config = dict(
    n_kv_head=1,
    head_dim=64,
    activation='swiglu',
    norm='rmsnorm',
    norm_place='pre',
    norm_eps=1e-06,
    bias='none',
    init_std_qkv=0.0428,
    decay_fraction=0.874,
    decay_shape='linear',
    final_lr_fraction=0.05,
)
MLP neurons of a small language model. Each row is named by its layer, matrix (gate and up: input weights) and neuron, and shows model dimensions 16-111. Each number is 50 + 15 x the weight over its row's rms, rounded and kept within 0 to 99. A neuron's up and down rows have the sign that makes its largest values positive.
Before each neuron's rows, "fires on" lists the tokens most often at its 100 highest values on Wikipedia text that the model never trained on. A number after a token or word is its count.

fires on: " in" 35, " of" 33, " on" 21, " for" 4
L8.gate169:47 76 43 29 92 49 56 46 39 59 59 63 51 65 61 77 54 48 43 51 22 51 53 62 34 54 38 23 60 59 62 47 34 21 54 49 44 55 31 60 63 66 34 29 61 52 90 24 59 47 83 39 68 83 65 53 64 62 32 28 36 90 34 39 61 42 61 35 49 45 59 55 54 44 33 44 53 47 59 62 49 43 54 59 32 48 40 61 62 41 52 48 55 35 48 45
L8.up169:77 70 59 53 67 55 49 31 48 53 47 50 77 47 57 64 11 61 40 57 33 42 41 68 23 67 28 47 35 51 57 17 63 64 54 63 57 65 43 49 63 46 47 68 35 50 70 43 43 42 48 44 76 68 68 57 55 62 28 39 63 56 46 51 50 47 79 60 62 51 35 52 35 36 55 41 65 55 47 43 78 48 55 41 16 52 65 54 31 36 62 66 45 46 40 40

fires on: " of" 47, " the" 17, " for" 7, "Best" 5, "FRA" 4, "ITA" 4
L7.gate75:58 22 36 26 72 66 77 62 59 74 26 45 42 15 53 43 48 49 62 70 67 55 19 39 32 56 62 30 52 58 72 59 55 32 57 74 46 71 28 55 47 36 50 47 47 67 55 23 50 65 47 45 47 57 71 34 55 66 32 27 40 57 38 46 40 38 49 51 30 65 66 58 68 49 26 56 33 54 41 56 58 35 37 63 28 42 87 54 56 56 54 60 59 65 22 32
L7.up75:55 39 31 38 85 51 76 45 33 68 23 66 48 30 47 69 34 35 71 53 42 45 57 40 39 53 53 40 39 38 61 70 63 89 63 53 40 58 21 71 43 57 61 64 29 54 64 61 43 39 61 63 57 85 50 53 40 46 41 38 35 66 52 56 58 37 76 51 55 56 59 72 49 36 57 37 40 47 54 56 44 63 29 25 38 51 44 51 47 46 67 45 51 20 40 53

fires on: "\n" 54, "." 38, " |" 6
L8.gate418:62 25 58 80 59 46 65 29 33 73 61 45 58 43 78 52 58 55 44 50 67 38 72 30 57 47 71 46 86 52 61 46 51 50 35 80 43 86 59 51 38 49 56 59 27 51 40 44 22 76 37 20 37 62 60 44 44 55 45 63 40 58 64 45 67 30 49 15 47 28 63 75 57 59 44 42 29 40 52 53 60 55 13 26 45 30 31 59 68 47 42 66 22 45 50 52
L8.up418:52 30 52 75 44 62 51 40 30 60 65 40 37 30 69 42 59 73 58 53 60 50 76 61 52 48 69 33 84 62 53 40 34 62 47 65 53 81 50 53 40 51 59 52 24 36 52 42 37 71 41 09 44 55 54 30 33 39 45 74 25 58 64 53 79 17 43 23 52 28 60 69 62 31 47 32 37 43 40 34 59 60 25 30 53 40 39 78 87 40 42 78 39 58 66 64

fires on: "-" 52, ":" 15, ";" 6, " Goals" 4
L8.gate159:39 42 60 47 39 45 84 44 46 40 23 26 52 59 23 66 46 55 45 71 72 50 50 44 47 61 49 40 47 51 38 37 75 66 46 62 77 57 69 69 78 80 79 52 30 49 48 73 55 27 41 56 47 31 56 63 65 64 51 36 77 39 84 40 49 51 26 59 68 57 58 62 87 56 34 53 75 48 47 32 20 46 47 52 34 55 53 56 72 39 69 70 49 49 27 71
L8.up159:59 65 56 49 55 55 19 74 52 33 53 83 37 35 50 37 49 46 62 32 49 45 61 83 35 46 50 50 64 40 72 59 54 54 31 38 33 40 46 31 47 50 67 34 79 84 67 44 65 30 49 61 38 39 16 28 84 72 43 82 53 58 52 49 46 69 52 52 60 47 50 49 32 50 33 52 47 66 67 62 29 60 35 33 35 56 47 75 60 38 55 30 60 31 48 51

fires on: "\"" 26, " in" 17, "," 15, ")" 10, "\")" 5, "\n" 4
L7.gate36:46 48 41 45 43 58 31 43 61 50 64 17 66 31 45 54 44 35 54 61 46 56 40 32 28 28 89 51 35 45 35 71 52 34 18 79 73 61 38 15 66 61 61 57 66 51 81 30 53 66 55 36 45 56 27 52 57 53 56 65 72 28 22 28 77 41 24 56 19 58 26 57 88 46 47 66 41 58 78 56 25 51 38 39 59 36 28 46 49 47 68 36 47 45 44 29
L7.up36:60 55 66 93 43 34 77 39 39 39 45 58 37 71 36 58 40 68 59 60 52 48 66 23 17 55 45 41 82 65 42 62 35 49 77 38 32 32 39 38 59 68 53 47 76 39 38 35 31 33 59 23 61 62 34 71 45 52 50 58 65 44 45 55 55 27 57 43 66 39 47 49 49 54 39 24 58 84 52 28 55 49 27 51 48 52 74 37 36 68 70 47 55 48 45 51

fires on: "\n" 35, " from" 12, " of" 12, "." 12, " |" 9
L7.gate396:90 28 82 72 42 47 56 52 48 67 68 57 70 75 77 30 30 47 48 45 71 59 65 81 52 63 51 58 56 42 35 48 50 29 49 46 41 58 72 65 46 71 62 40 57 35 85 37 18 49 65 37 55 60 63 47 51 34 48 59 64 40 56 32 67 63 44 29 21 56 67 46 53 69 62 62 42 39 52 26 34 41 51 45 41 51 41 36 60 45 21 29 51 29 79 45
L7.up396:44 52 68 65 37 87 33 41 39 70 60 34 62 40 70 42 45 58 62 93 56 14 54 48 47 68 59 85 51 54 50 33 38 49 50 38 64 57 66 26 44 69 62 61 37 60 45 29 51 66 66 14 60 41 22 45 53 44 58 52 56 50 45 24 53 43 41 70 25 47 57 39 56 55 54 38 43 47 46 42 72 67 56 69 49 70 54 50 50 66 40 33 60 53 54 39

fires on: " and" 33, "," 22, ":" 21, ";" 20
L6.gate601:61 29 67 36 23 40 51 45 45 66 71 43 62 50 36 78 54 52 62 54 56 38 64 47 45 65 76 26 61 39 40 32 56 66 49 62 34 59 31 48 41 65 45 58 43 61 99 54 57 16 59 59 40 40 74 49 62 39 44 68 56 53 51 43 55 57 49 31 59 71 64 44 57 63 34 45 39 49 34 50 50 39 71 46 31 45 61 50 59 43 53 46 45 25 60 39
L6.up601:43 26 48 54 39 47 35 33 38 32 79 38 44 52 48 44 43 63 72 37 76 45 49 72 56 43 65 58 64 21 65 45 37 83 38 49 47 75 59 35 74 46 73 26 56 62 97 40 63 63 50 60 29 55 39 44 29 59 59 43 43 39 52 17 59 72 51 52 63 61 73 63 42 58 14 58 61 64 71 81 64 50 42 38 38 64 66 65 60 65 49 47 49 67 53 79

fires on: "-" 42, " " 6, " |" 5, " $" 5, ":" 5, " (" 4
L13.gate295:73 51 54 48 47 38 38 73 62 31 20 54 50 45 69 47 38 53 55 73 54 64 72 53 45 36 70 26 41 66 34 35 72 67 31 64 68 47 55 60 58 62 53 46 23 38 47 56 41 50 67 47 55 42 64 55 61 31 63 43 49 41 52 56 20 52 67 25 44 42 46 57 62 48 44 50 57 43 28 70 50 59 47 33 41 41 68 66 48 32 36 11 58 53 33 34
L13.up295:48 53 85 82 54 62 67 52 81 62 50 31 74 68 68 39 52 30 61 60 65 61 46 78 57 42 30 28 36 51 58 58 73 33 24 63 57 60 37 89 56 50 61 51 53 15 77 45 55 46 50 47 33 47 58 60 60 27 47 67 62 56 64 33 79 48 36 54 27 69 62 37 27 66 50 41 58 71 55 49 62 63 57 40 43 10 49 53 43 68 28 35 66 64 49 49

fires on: "\n" 47, "." 45, " |" 5
L8.gate372:31 47 55 47 50 67 53 40 39 40 57 45 38 57 39 45 48 29 46 72 65 37 79 31 77 73 58 41 80 51 63 46 52 48 57 59 36 51 43 37 42 39 47 64 31 63 71 43 50 62 25 06 35 68 46 41 22 58 29 59 58 52 52 48 58 32 61 36 44 61 62 78 54 37 35 51 21 51 29 42 26 79 22 29 47 38 12 35 72 29 33 23 57 55 61 50
L8.up372:42 03 70 81 58 65 42 22 44 43 27 26 48 63 78 42 42 45 37 63 59 69 59 19 69 58 50 39 73 39 29 40 54 42 42 57 47 67 74 23 46 66 74 52 18 74 76 50 51 58 50 37 51 58 31 42 63 41 21 53 50 51 24 48 65 35 78 21 51 30 61 50 61 48 54 54 35 50 18 45 68 69 27 39 63 43 33 47 63 61 57 42 54 30 78 45

fires on: "\n" 43, " |" 22, " 0" 8, " 1" 7, " 5" 4
L9.gate172:79 57 89 69 16 40 30 42 75 40 48 35 48 43 20 42 35 47 21 57 59 49 67 31 37 25 53 38 29 37 37 55 34 56 54 43 54 42 41 87 51 14 62 52 29 40 37 42 63 60 45 46 47 48 38 48 29 65 83 55 61 44 58 41 51 41 41 48 59 46 27 53 44 63 37 25 47 47 59 62 23 66 42 68 38 18 57 68 60 36 50 75 43 73 66 55
L9.up172:48 49 48 21 38 55 36 39 34 69 33 28 37 36 70 48 70 00 61 43 32 54 26 50 68 50 33 38 45 63 39 75 42 45 61 39 42 49 54 55 48 60 63 87 64 53 50 24 47 50 48 35 51 56 56 43 50 42 52 55 62 44 72 47 36 32 60 34 62 73 51 54 35 41 45 42 49 68 30 50 50 58 62 48 61 50 46 70 64 67 60 51 16 22 35 52

fires on: "." 33, "\n" 31, " and" 23, " |" 6
L8.gate349:51 35 27 62 72 72 52 37 66 49 72 30 40 74 43 75 59 43 14 57 55 42 55 41 71 42 57 33 71 50 71 54 59 60 45 56 45 59 40 38 49 46 56 69 51 55 58 67 48 52 17 34 33 58 35 09 45 38 57 68 60 26 43 59 72 46 30 33 61 46 46 24 55 95 33 34 55 41 33 43 59 71 63 48 68 41 26 30 31 58 39 74 48 44 46 58
L8.up349:20 29 40 38 53 88 49 19 33 42 44 22 52 34 49 67 28 45 32 51 54 71 50 49 41 43 68 50 77 33 76 44 36 67 41 64 55 45 45 05 52 52 41 40 31 22 56 34 41 36 38 48 50 59 36 50 58 56 58 48 50 55 51 47 46 34 67 38 62 54 35 49 40 35 50 28 64 56 35 45 15 71 34 59 23 58 44 21 79 50 43 76 40 73 54 21

fires on: "-" 71, "re" 9
L5.gate185:51 50 81 54 52 47 52 79 49 47 50 60 54 40 61 40 82 62 37 69 61 44 57 59 45 67 35 60 58 28 27 47 44 78 47 43 59 42 24 45 39 39 44 56 62 29 34 51 25 70 32 76 59 45 49 59 70 36 24 70 66 63 58 64 51 49 21 51 57 63 61 40 52 57 53 61 42 37 72 61 32 41 49 42 43 45 60 33 40 33 43 71 91 67 52 32
L5.up185:42 60 66 77 57 52 45 47 58 55 52 17 69 59 40 34 36 26 68 54 70 47 57 44 52 69 30 27 20 52 51 35 48 36 46 45 46 53 37 40 53 56 63 47 68 25 72 58 70 41 67 40 60 77 25 45 58 48 32 38 53 32 16 43 49 70 57 54 48 70 45 51 44 31 42 51 55 76 49 66 27 51 71 54 26 48 61 82 51 76 51 32 24 52 39 61

fires on: "." 33, " of" 25, " in" 7, " (" 6, " &" 5, "C" 5
L7.gate625:60 43 61 34 52 21 40 59 36 49 46 44 70 52 73 55 32 56 67 38 57 36 59 29 45 37 31 36 37 54 45 37 78 50 71 58 54 71 43 46 58 55 57 50 87 49 35 76 44 41 76 59 47 55 68 57 64 54 17 45 78 48 24 25 52 55 36 58 59 39 44 43 52 69 87 65 44 33 24 49 69 33 52 28 26 42 75 43 62 66 59 53 47 40 74 50
L7.up625:47 30 59 68 46 50 48 32 59 38 38 47 61 35 75 66 39 77 75 77 62 57 66 48 31 54 13 20 24 44 36 43 43 43 50 36 61 45 44 11 46 50 53 59 43 65 64 25 57 40 63 45 58 48 64 33 77 40 40 50 70 33 43 57 61 48 81 66 47 33 72 40 63 32 21 73 60 62 62 60 41 66 52 69 62 60 53 67 52 55 56 35 53 40 34 53

fires on: "\n" 48, " \"" 31, "\"" 6, " as" 5
L8.gate331:65 44 69 63 36 53 60 35 30 49 24 61 67 54 27 51 55 44 38 56 30 26 47 48 23 54 57 75 70 66 24 68 66 39 35 80 72 47 30 32 60 30 41 45 56 13 65 61 63 71 70 39 50 49 43 50 71 37 46 74 49 46 48 28 69 56 39 40 53 47 37 55 54 41 37 47 69 23 40 62 46 35 29 40 58 56 52 34 73 48 52 68 24 74 32 47
L8.up331:53 42 52 31 21 55 45 39 32 49 68 47 43 70 16 43 61 77 73 42 59 39 56 58 32 23 69 51 52 39 58 61 29 31 52 60 33 49 52 47 66 33 38 57 66 36 39 51 48 28 52 72 49 45 48 48 86 16 46 57 65 48 27 38 47 44 42 61 61 59 66 37 27 68 44 59 63 48 51 28 59 60 41 33 41 54 75 61 55 18 44 47 66 48 22 24

fires on: " be" 30, " by" 9, " been" 7, " is" 6, ":" 6, "," 6
L5.gate256:60 30 52 47 32 47 51 41 51 54 48 49 53 30 69 61 54 56 41 91 45 66 70 46 31 50 61 48 69 16 40 37 56 59 44 39 44 49 35 39 42 60 63 48 23 26 65 61 64 63 47 16 20 39 62 24 63 25 88 49 44 55 46 58 53 56 60 61 60 66 49 50 53 93 42 55 72 49 46 61 40 63 57 70 66 67 54 54 48 36 44 59 67 23 58 39
L5.up256:74 63 39 42 17 53 72 68 53 30 56 58 57 50 40 54 55 45 61 58 64 60 37 63 63 45 53 55 55 54 57 63 22 36 46 57 33 73 37 77 44 44 50 22 34 55 39 45 56 32 21 32 23 57 77 72 43 37 59 87 26 46 43 58 52 46 52 41 69 64 60 39 77 29 15 39 53 74 45 63 74 48 48 48 52 66 62 61 80 68 47 22 54 32 59 64

fires on: "," 31, " It" 19, " and" 15, " it" 4, " that" 4
L12.gate469:53 40 43 40 35 33 48 34 43 47 74 39 47 51 39 58 53 54 53 45 18 48 58 52 45 51 35 49 82 54 53 63 26 34 57 42 67 56 42 28 28 55 51 81 54 58 85 30 62 30 60 58 77 64 76 59 53 39 49 56 74 61 14 66 42 54 45 24 43 47 60 67 16 40 74 37 49 33 50 45 56 69 43 56 31 59 69 49 57 40 73 47 44 38 47 34
L12.up469:30 47 44 43 59 39 43 30 20 18 42 22 29 37 50 61 63 54 51 55 80 64 51 28 46 29 59 47 69 44 28 63 41 48 42 50 56 62 59 43 55 55 75 40 29 52 58 46 33 32 18 72 61 61 39 81 61 41 63 59 66 41 46 48 42 61 40 39 53 33 34 73 41 64 50 47 43 65 41 62 52 37 53 04 50 59 47 53 41 28 72 20 67 37 46 76

fires on: " of" 32, "," 16, " to" 8, "-" 7, " from" 6
L8.gate275:64 47 60 54 67 54 24 67 46 34 40 49 80 46 77 74 66 58 24 68 60 36 22 65 39 70 25 39 40 58 48 59 30 66 19 64 36 57 48 62 45 81 37 72 47 41 41 59 53 55 54 78 59 76 66 39 60 31 43 45 44 52 50 55 43 45 39 41 51 43 31 15 29 62 58 28 51 35 35 47 26 44 44 77 43 34 50 45 47 52 43 58 50 66 70 52
L8.up275:72 79 54 65 42 41 54 70 31 37 20 25 59 56 58 39 67 41 48 75 63 43 31 49 57 54 35 41 31 86 38 55 35 64 31 68 62 55 65 63 35 61 50 52 69 58 62 56 40 55 58 60 75 59 23 34 30 45 51 68 40 28 53 26 24 47 24 57 38 55 54 47 71 48 39 29 55 63 54 33 59 47 37 58 47 15 45 67 67 61 43 25 49 55 59 37

fires on: " of" 84, " in" 7
L7.gate5:40 30 65 46 78 67 43 67 49 63 57 45 55 41 60 59 24 25 50 52 44 71 61 23 59 42 64 49 37 49 36 63 47 61 48 92 28 57 28 59 72 57 40 57 64 69 57 45 15 43 74 56 67 77 46 56 46 87 41 69 65 46 38 67 54 46 51 71 49 36 65 55 52 72 24 63 50 44 42 56 69 47 66 51 45 47 39 26 29 41 72 27 42 73 45 36
L7.up5:71 45 69 50 76 74 21 69 45 72 78 52 51 26 58 56 39 43 76 72 41 50 27 50 33 47 28 53 25 34 41 49 43 37 46 62 75 46 20 52 57 35 46 58 45 39 82 36 78 32 63 57 65 98 63 69 55 59 63 43 51 46 36 47 64 59 48 56 24 75 62 73 42 64 43 48 48 42 40 39 46 51 44 19 20 63 36 70 28 25 62 38 44 53 56 37

fires on: " " 27, " of" 13, " in" 9, ":" 4, " Department" 4
L7.gate328:93 46 53 32 46 26 57 43 57 71 63 80 66 48 84 56 20 61 23 33 41 49 27 33 32 51 37 41 56 76 51 53 50 15 56 72 36 79 79 58 44 32 71 58 66 49 31 36 50 41 67 46 35 46 64 29 65 86 51 35 53 56 36 80 46 52 62 58 24 45 49 39 64 44 51 76 37 42 71 58 50 45 36 41 42 36 69 57 47 33 45 28 24 66 44 59
L7.up328:38 14 65 74 55 51 43 32 45 43 46 44 56 49 66 44 47 73 39 67 39 71 46 19 40 61 62 52 36 57 51 34 53 58 57 48 66 63 24 45 43 58 83 45 53 50 60 50 45 49 64 66 51 38 40 64 42 38 48 33 39 47 35 54 70 55 21 61 49 52 61 55 88 39 46 41 51 71 92 37 55 56 49 55 40 46 47 41 46 52 37 85 27 51 23 70

fires on: " of" 19, " on" 14, ":" 13, " for" 11, " the" 11, "ing" 6
L7.gate18:61 50 59 28 54 21 58 58 28 53 49 77 35 60 35 85 25 44 57 34 38 33 27 42 25 61 26 50 41 29 81 60 21 41 44 61 50 47 38 35 45 16 31 42 80 54 46 42 66 47 72 56 25 35 72 36 59 58 36 63 55 46 45 42 73 38 72 50 58 28 67 43 51 57 50 30 61 37 58 60 39 77 74 62 24 59 56 36 47 58 41 26 46 43 39 45
L7.up18:90 59 48 44 49 48 42 52 43 46 49 47 65 20 52 69 46 38 59 68 28 34 63 68 52 50 12 49 26 66 53 49 60 58 60 49 20 74 63 58 50 70 37 65 43 39 48 43 68 25 66 27 58 57 67 39 51 71 74 41 53 54 37 43 27 36 44 43 50 45 53 65 66 42 48 46 58 67 18 81 43 43 35 69 49 60 42 42 53 89 47 51 08 53 19 41

fires on: " a" 40, " most" 12, "-" 12, " " 6
L13.gate196:54 47 29 46 72 57 37 35 54 64 46 57 41 52 85 67 46 43 33 28 71 54 55 26 73 56 48 34 53 36 34 38 57 72 44 70 45 57 61 37 65 25 64 55 64 59 58 40 38 38 36 23 30 65 46 45 47 57 71 58 37 62 55 49 57 61 40 43 58 44 63 61 59 37 33 58 45 46 32 53 14 77 25 52 40 31 32 74 24 45 36 29 72 77 14 37
L13.up196:40 25 49 36 60 37 58 46 27 22 61 62 59 38 39 61 51 49 60 56 36 45 71 54 62 42 66 42 45 54 52 48 54 54 63 34 64 52 31 81 50 44 59 74 49 36 65 77 68 54 65 36 78 48 39 59 67 43 63 76 51 62 92 39 62 76 39 33 26 65 50 35 51 53 17 52 22 74 38 65 61 38 43 52 49 13 31 56 55 53 28 40 46 40 44 49

fires on: " and" 74, " of" 11, " &" 7
L8.gate507:54 36 54 62 44 49 64 48 34 48 62 38 24 59 81 62 84 63 67 44 70 52 53 54 39 42 45 64 39 32 50 53 68 28 24 44 52 51 25 21 57 43 70 51 65 69 68 61 44 43 57 66 52 51 63 56 56 43 42 62 38 41 59 39 48 43 68 37 55 49 38 61 16 71 49 65 42 59 43 05 47 20 71 79 43 49 59 49 59 63 25 54 50 47 56 58
L8.up507:61 56 73 42 51 38 36 59 45 45 32 38 67 51 32 32 28 56 45 54 37 51 51 27 62 54 32 51 34 37 68 32 65 49 57 42 49 55 73 16 51 81 46 90 37 55 47 48 31 28 60 48 47 67 39 60 56 22 24 38 43 26 40 75 43 41 50 55 28 56 42 48 40 72 37 51 47 53 59 74 45 56 67 62 64 68 76 65 66 56 57 33 74 32 32 50

fires on: "," 83, " and" 9
L5.gate492:55 42 22 40 56 62 40 36 36 53 68 64 56 35 31 67 61 41 66 36 44 53 42 81 44 48 49 44 69 57 48 24 48 34 39 67 30 68 74 57 55 57 33 49 53 58 61 35 50 55 52 19 41 73 66 26 91 42 35 35 31 22 53 68 41 78 27 40 67 77 59 50 51 54 28 62 57 57 50 66 34 56 75 36 39 40 51 35 46 29 52 47 41 47 68 42
L5.up492:41 35 51 32 29 46 54 42 34 30 50 26 76 36 63 62 70 48 47 62 29 59 30 49 49 24 46 55 25 35 59 47 42 47 68 71 27 47 56 52 81 33 54 69 53 48 74 29 74 57 42 71 32 46 66 62 52 48 49 81 38 23 41 30 40 63 35 52 34 70 65 36 71 46 64 55 60 57 77 65 83 46 67 73 63 52 65 21 66 70 53 57 30 38 61 55

fires on: " |" 63, "\n" 14
L8.gate453:37 34 61 56 33 46 52 49 76 59 52 46 47 86 07 38 56 52 26 50 48 23 36 59 38 32 81 55 57 37 31 59 40 43 44 47 80 40 34 67 37 50 59 29 58 66 34 46 61 59 66 35 45 53 42 59 58 43 77 41 62 56 70 54 41 48 44 37 42 95 44 60 68 58 50 24 47 32 64 36 68 76 48 39 30 32 73 47 57 49 54 87 49 52 47 43
L8.up453:34 44 75 36 40 61 40 58 44 39 47 33 49 43 43 32 64 59 29 52 52 53 66 45 30 51 54 55 61 61 57 56 29 56 46 68 67 34 57 48 69 45 51 81 58 25 50 46 72 56 71 61 61 55 68 22 60 18 33 71 58 38 45 34 47 48 44 44 63 54 60 72 41 54 77 40 76 53 68 69 25 46 14 34 47 86 45 48 64 74 39 63 57 63 54 59

fires on: ":" 35, "-" 20, " |" 17, " (" 10
L7.gate381:53 38 57 69 44 39 59 79 52 39 51 57 49 28 64 43 46 66 53 41 57 84 72 59 65 67 66 75 53 39 36 17 81 75 45 55 62 71 44 23 44 53 70 50 33 30 46 56 53 59 28 78 43 42 50 34 54 59 28 42 73 38 63 48 53 57 39 33 54 58 43 37 36 53 62 32 48 50 41 54 65 76 25 45 74 20 62 52 47 57 70 43 64 58 52 57
L7.up381:44 58 93 34 17 49 45 45 40 49 37 35 45 30 69 40 68 59 63 57 63 58 58 44 62 62 39 67 37 43 52 21 63 53 55 54 79 42 66 28 70 42 44 65 28 29 54 70 54 76 43 39 55 41 39 43 53 48 53 49 89 53 26 54 59 54 57 42 33 58 49 38 50 73 31 61 58 52 38 59 63 45 49 70 24 47 33 73 38 62 66 39 28 60 55 41

fires on: "." 47, "\n" 43, " |" 5
L13.gate479:72 42 27 48 65 62 38 43 21 45 42 66 21 50 62 50 77 49 58 29 38 60 37 50 45 32 82 60 61 49 65 16 63 59 17 66 59 61 42 53 44 38 52 46 29 55 82 57 47 46 31 44 33 53 59 47 47 79 53 65 49 58 61 48 75 49 42 51 71 39 56 80 29 36 40 51 39 53 19 45 25 68 64 53 56 25 39 47 69 67 47 59 58 34 63 65
L13.up479:24 45 51 60 34 73 12 35 30 51 59 49 53 53 54 29 55 52 37 27 65 43 48 69 39 37 39 47 66 52 83 62 66 36 41 87 30 53 74 51 50 53 66 62 43 33 52 41 42 52 38 47 54 61 38 53 71 67 36 29 39 53 60 55 49 37 52 57 55 41 54 75 56 34 53 29 60 36 23 45 47 76 66 48 39 63 64 38 57 73 30 57 54 38 64 66

fires on: ";" 31, " and" 19, "," 18, " |" 11, ");" 6
L5.gate378:46 61 48 68 46 71 64 13 50 51 40 39 16 52 54 47 51 34 60 41 63 44 48 63 73 54 71 40 73 58 52 40 59 62 38 50 35 67 42 19 42 35 66 72 48 72 88 55 57 42 46 31 55 55 68 49 75 55 73 46 40 55 31 27 50 71 29 42 74 31 69 45 47 50 35 23 34 90 52 71 26 47 65 78 08 48 62 58 47 64 53 27 36 58 37 68
L5.up378:53 32 46 42 35 33 50 29 50 75 66 47 38 40 47 60 36 71 81 45 42 35 52 47 50 64 73 51 47 22 42 55 72 49 46 77 23 42 67 73 44 60 58 52 38 82 44 51 45 51 22 52 31 37 35 62 31 22 52 04 35 36 69 42 60 67 75 53 44 38 56 49 50 44 19 66 57 40 26 55 51 45 65 37 24 49 50 34 53 28 57 67 38 74 54 37

fires on: " |" 39, "}" 15, "," 14, " (" 11, "." 7, "\"" 5
L6.gate421:51 42 72 55 37 42 70 28 46 48 76 41 47 54 63 84 69 27 20 29 74 47 56 31 43 57 52 23 33 76 58 54 28 53 53 57 30 54 42 28 81 25 58 44 44 41 47 60 64 70 58 41 69 31 53 50 42 40 72 43 64 33 26 43 58 64 59 54 27 47 75 48 49 62 36 15 30 74 73 62 53 41 43 54 42 57 52 44 37 48 45 50 62 67 52 29
L6.up421:66 58 68 58 44 49 63 49 66 60 64 48 58 65 42 38 69 23 60 34 63 37 42 59 49 64 72 19 48 55 59 68 48 55 46 29 55 58 39 36 47 65 39 37 79 47 23 64 55 57 39 26 76 24 61 19 59 46 32 50 82 62 61 58 59 68 80 61 38 64 64 61 50 53 20 63 50 20 42 47 65 59 57 57 51 54 52 29 66 64 41 46 52 48 44 41

fires on: "-" 91
L5.gate389:63 50 29 62 52 70 30 66 47 43 80 50 22 54 93 38 91 71 39 55 52 44 44 61 58 56 52 40 33 69 41 69 56 66 37 74 51 43 48 49 42 65 47 46 74 63 42 65 68 42 00 85 31 72 21 37 45 66 47 35 63 65 60 40 39 34 43 60 49 55 31 35 54 43 24 44 52 59 61 43 42 61 60 31 49 75 35 46 43 30 31 44 44 62 38 47
L5.up389:71 63 56 71 62 53 38 58 53 52 42 33 65 49 55 53 46 46 37 37 56 41 74 67 72 58 48 64 49 63 59 30 43 31 66 61 58 28 45 51 61 73 66 56 47 13 60 38 58 58 63 54 48 55 56 56 46 25 44 45 75 49 16 54 47 37 67 44 27 17 27 36 64 38 52 30 30 37 60 56 28 68 49 40 47 38 67 27 49 67 53 24 68 80 51 39

fires on: "." 60, "\n" 30, " |" 5
L7.gate445:48 53 37 42 27 49 39 41 29 60 65 23 63 63 63 59 77 61 51 57 63 49 66 54 47 56 53 37 65 68 26 54 33 54 48 62 44 69 58 43 31 50 51 70 55 58 68 53 57 57 41 36 41 76 49 24 32 78 39 55 48 53 49 40 62 28 59 26 50 24 71 79 46 51 29 28 31 31 39 36 69 83 31 43 34 48 56 57 65 79 28 72 41 61 58 60
L7.up445:46 22 49 82 46 59 50 50 40 32 68 43 66 56 73 37 52 54 44 52 61 44 63 59 27 73 64 38 76 38 60 17 44 32 61 79 51 83 49 46 21 65 65 62 43 41 67 55 32 57 60 25 46 53 48 68 54 49 29 64 36 74 40 45 76 36 35 21 47 33 92 41 68 44 44 24 16 34 56 42 31 79 31 37 31 47 35 45 75 51 33 55 34 48 63 54

fires on: " of" 36, ":" 20, " (" 8, "):" 6, "-" 5, " in" 4
L8.gate370:53 37 65 47 59 72 29 43 27 71 57 38 89 59 46 46 35 38 48 55 34 35 68 41 63 73 52 69 37 27 43 62 46 39 14 57 49 62 45 51 50 84 22 39 59 37 39 33 40 49 43 44 24 73 64 83 55 68 43 29 68 61 50 40 67 19 65 72 54 53 51 32 96 65 62 63 11 42 33 57 57 45 50 20 45 37 39 64 52 42 46 50 63 52 69 57
L8.up370:72 38 99 65 59 46 16 43 43 38 43 74 60 36 70 56 38 44 48 49 38 63 37 58 52 50 38 59 23 50 66 30 53 40 56 38 61 53 64 49 60 57 61 70 45 28 35 74 54 62 55 41 58 81 40 34 83 39 46 54 58 62 54 60 28 53 67 31 69 44 47 49 66 45 41 53 61 66 73 46 39 61 34 62 39 61 56 54 34 28 25 26 74 60 45 52

fires on: "\n" 42, "." 41, " |" 9, "\"." 5
L8.gate61:31 49 66 33 25 34 47 59 63 64 63 67 42 24 35 26 36 61 40 37 57 21 49 58 33 61 59 33 69 48 53 85 50 53 42 68 58 93 63 35 59 37 57 75 52 42 54 27 56 62 62 58 59 87 52 51 32 61 64 34 45 62 55 43 58 30 78 44 52 29 54 58 32 49 40 58 49 32 45 55 22 69 47 57 29 16 49 59 60 47 61 55 55 79 52 42
L8.up61:63 36 36 67 49 63 39 49 27 29 31 56 61 36 52 40 51 29 51 52 41 21 59 43 64 40 59 53 51 44 28 38 46 37 45 63 67 78 35 38 27 50 50 69 68 47 32 29 64 71 23 45 62 47 55 31 60 50 41 54 33 43 73 26 77 35 64 23 62 36 54 52 19 68 48 63 57 43 72 39 41 87 55 51 40 59 48 52 58 77 43 46 33 41 68 39